Weights of a small GPT-style language model, trained from scratch on English Wikipedia.
Size: width 256, 2 heads of 128.
Architecture: learned positions, biases, tied embeddings.
MLP neurons of a small language model. Each row is named by its layer, matrix (up: input weights) and neuron, and shows model dimensions 0-255. Each number is 500 + 50 x the weight over its row's rms, rounded and kept within 0 to 999. Numbers have three digits each.
After each neuron's rows, "fires in" lists the words (lower case) most often at its 100 highest values on Wikipedia text that the model never trained on.

L2.up538:499540493601629565452530562439519532587484460507496562512438636529551373497461521515561559497529482503582557474476593469492553499431522444650457491561410509496501517510486542539539519450533527484525441519362480377609587401500549544490493427611498463525465378479486451449580533533467577508458558464473490507444511582476527450529481489473468552522435515537514522548574542481519467436570518450615528426521505480450529495479524532508481504550514503513479407460454517548504493507481479514428514530498506476508551512464464534620551537460539551528520547459504465520424582483449569481463499590525520488506485383491393570548504492513454485479542437521494472450452530504447465552547480551439542370474516550481560563574563403526500454513463525499427515475525537441568416496530477
fires in: "of", "be", "later", "been"

L4.up481:507626489505502529534479610536500494430516498534578462479480518520505422454641524461484415440428445493448525563519539514526435553498497459577494504482443524559460521522584455469524545541552577410412480536520478498640546501490444516436401529572533508480517426565489415516492574577432522521487440485475543504550447476550545556522498496529518498473506511522572506515500491432525334488549487396486440449526532446441507484485479455564445462527480460530591536477380609540521440498471525486475545483553407518396508507373475492466456447590641529451543487487443418492490496469512513490469543475547545533459534537493476576473503452403476485540455549627504581465494510448545427571433517523504517516521455497510506451471502491532572483485597492506552494495498435539376474592429480
fires in: "s", "his", "their", "her"

L2.up705:493562516459564540535415486382517490545476645474517529466399434549493449429487463444575479493489529544474517462528645379471532470448456488554408549505534523483481410506547483540593557534534448471588414484449451449629584547582490483474484524514520491465511443461488440479545540472427564512504517507429431526565483452476492483419440417427445514590433517580559535617507559368491486394539533524442545544433521523488444525421520548474519599461488538531490441452512466511478444478423551519437538632468496503498528498500458522525482463549513540486532543482501504540513529497447534483473508548459432521479530526600514430510568503571495442530472426431528430410454467491439525587524542465489568500504545438439543436520545499488597477474463471527427496532485575531508462546443545
fires in: "and", "or", "he"

L4.up437:505588519468539560450498501477519549622426560465526483481510537535480503514478567497526581539557531380544502489542488554506514447520515468551549497511465544405578516507485553476552561591536476461448534451496501372499524447590516521523523511498534492478540475501550440464524477492496563477526556434494459514404495460483498463527581489497437536304488576514473459537462497536519575489551510472558546404441528520499485551489527493523481567532473563506506500587514575483451481541383480449472507492542520380539526526441390521395544565502510610553523583458511527483494445481481518442535503487547478459487516416483431521622484404572469493426529519492480490377560512486500505557585426604412510369386477495498469536519542471532478412450546469498464458422524407484505398551550490
fires in: "to", "after", "be"

L2.up637:483512435477449537526548528468580523536535468423546512534495416470526490463501462502560451472494562494499498536543557365459493536466470453506502497474414559422521453537547533424564539478514556496510430520487483496566524530430510502431486501493507385536514420510518484559516508475599514502458599476469484505565519547539502511493443510424544573499479511558530573504462461375520401442476628505473529564480526463518564513371501410551536507457429576482439549421545437449583460387557610486480550567550488529374520514537600494527496419485444469468540447535495514469495554503537508561423507628526509528428493479456514461494562566479471550523470377533522554528483491469461549587491444459460558420601496501417515491574574414506620485504550545493570425530483513572523464578476472
fires in: "and", "many", "some", "very", "several", "often"

L2.up339:487515558603468588466583498440547534557468579569482505506537513537494474516514465599528517504560522469526505443542535433524522546447463476631526476539420571429555487467545512436579552466545520549570485457434415389471581489526515495425496520595516455534520462480566411480507510468499566507450491492536451477488545464581453507552491440430418632520396500597510604584493530511498480437518503521556581485533505555509514484513503526609466599512444588481447467437507478515429476434480497592456531481478493540490563531473516504514509495493393515495540536392545529456547577496499475518462520637529519436480538458531426484501586509504419526459561541518487456504398515533470531593551506580466600377444587461490503484524584389530537479477514502490429465516544577465525437513534483
fires in: "to", "than", "by", "and"

L2.up77:464517485412447625469476463526511508563538455493434468498454498505517443499583428488476496539560493489536514481541542460457493461460461491535503499507477516454499410462586477582547505519510498521537435514456451478564514511508440415399475475536582463496555427499458432494429520453559564442452613568577567521446433486551555569444465462419467541539447476635486512466452530446482455439409539554468529552496558488427515422417438494575506532415501583544396442460457483522465521494445586504472590567521459576580427492511564391543485435457466477515550568559531487455531608450475532506415513540490453592434480495469583476512459470528508425449469432503456469433471449508487517543483477542432614474533465396436527510542495434506579448489505516475524473561467648536574503563535470
fires in: "and", "that", "many", "some", "these"

L2.up740:438584480533547579507437436492586521472484513474500553562478529526372463483554487551518479436495457476497499453440580427425480521524611488650500534464428494450527522431533516531588497596486532461468479559441504437533567377502538612454498563564503494482521432512534519479521532483471506482451578515450424492494501545542439498585540497414495559468413525547499538570596522484505549378473581451586591484501482509452438543495509523454538518478455504447457365510485557520468479452480488518434532552451525523558524527485422498529509425515493526461526470528503493531427473410447658558468448485496541509465529468552456506486560486477489487499526533532451544437487529496440439617514570534482505488498569510534507483562593445558606444481414528518460561560428557503532351573532506
fires in: "also", "and", "then", "who", "club", "mf"

L4.up271:488467549531445571504463551536481459587501539551522471487581522543519434504565565417551501481551492520540553529548493535580525496543514453501629507529398601411582493472524562505555516547529575476390528455451492491507603511520529515509451554553530459605402534470517454505566509523441464471477479501489449513484502552504442501537496506521505484458451543567512590568504463519532565453565466502528481392421550616488477583496497573460538441503543563543588584558475524566393553504484432555432533558471559421449572457398478378480485541489542538507477597408521496464444472434544470601449521487445515493555557564509527520478561441454549579495510543467542530481505485459535446607566446581407529440503492449465469478494474423516474396469582509487413516466494491397448508503548526
fires in: "not", "without", "nothing", "after"

L4.up244:431521547527440506570479485562531490440541550494487449530441452543524450478541435528407499422459455462446491403500546513435467534558484430495548423471395403515489507501464525476494546570554584497641471485488432466633489431546460445424434542480472453481521511495523506517513497532343463498518470494445578497536493477536549541575550484450473540441509515427544544498492518450517386556486565479542559534520505562561464493444516464557494635478517469557537523405503523489449531498565540445442412577494460515452513583538354638451459463568553482479451435539377412575475392479457516477537538479466478418451504508551487602485451513485500468542520532493493479478487539477484528469540534527455530529476537572419564503484473550506582520460536461506595509564474526511450588549416491
fires in: "his", "s", "her", "their"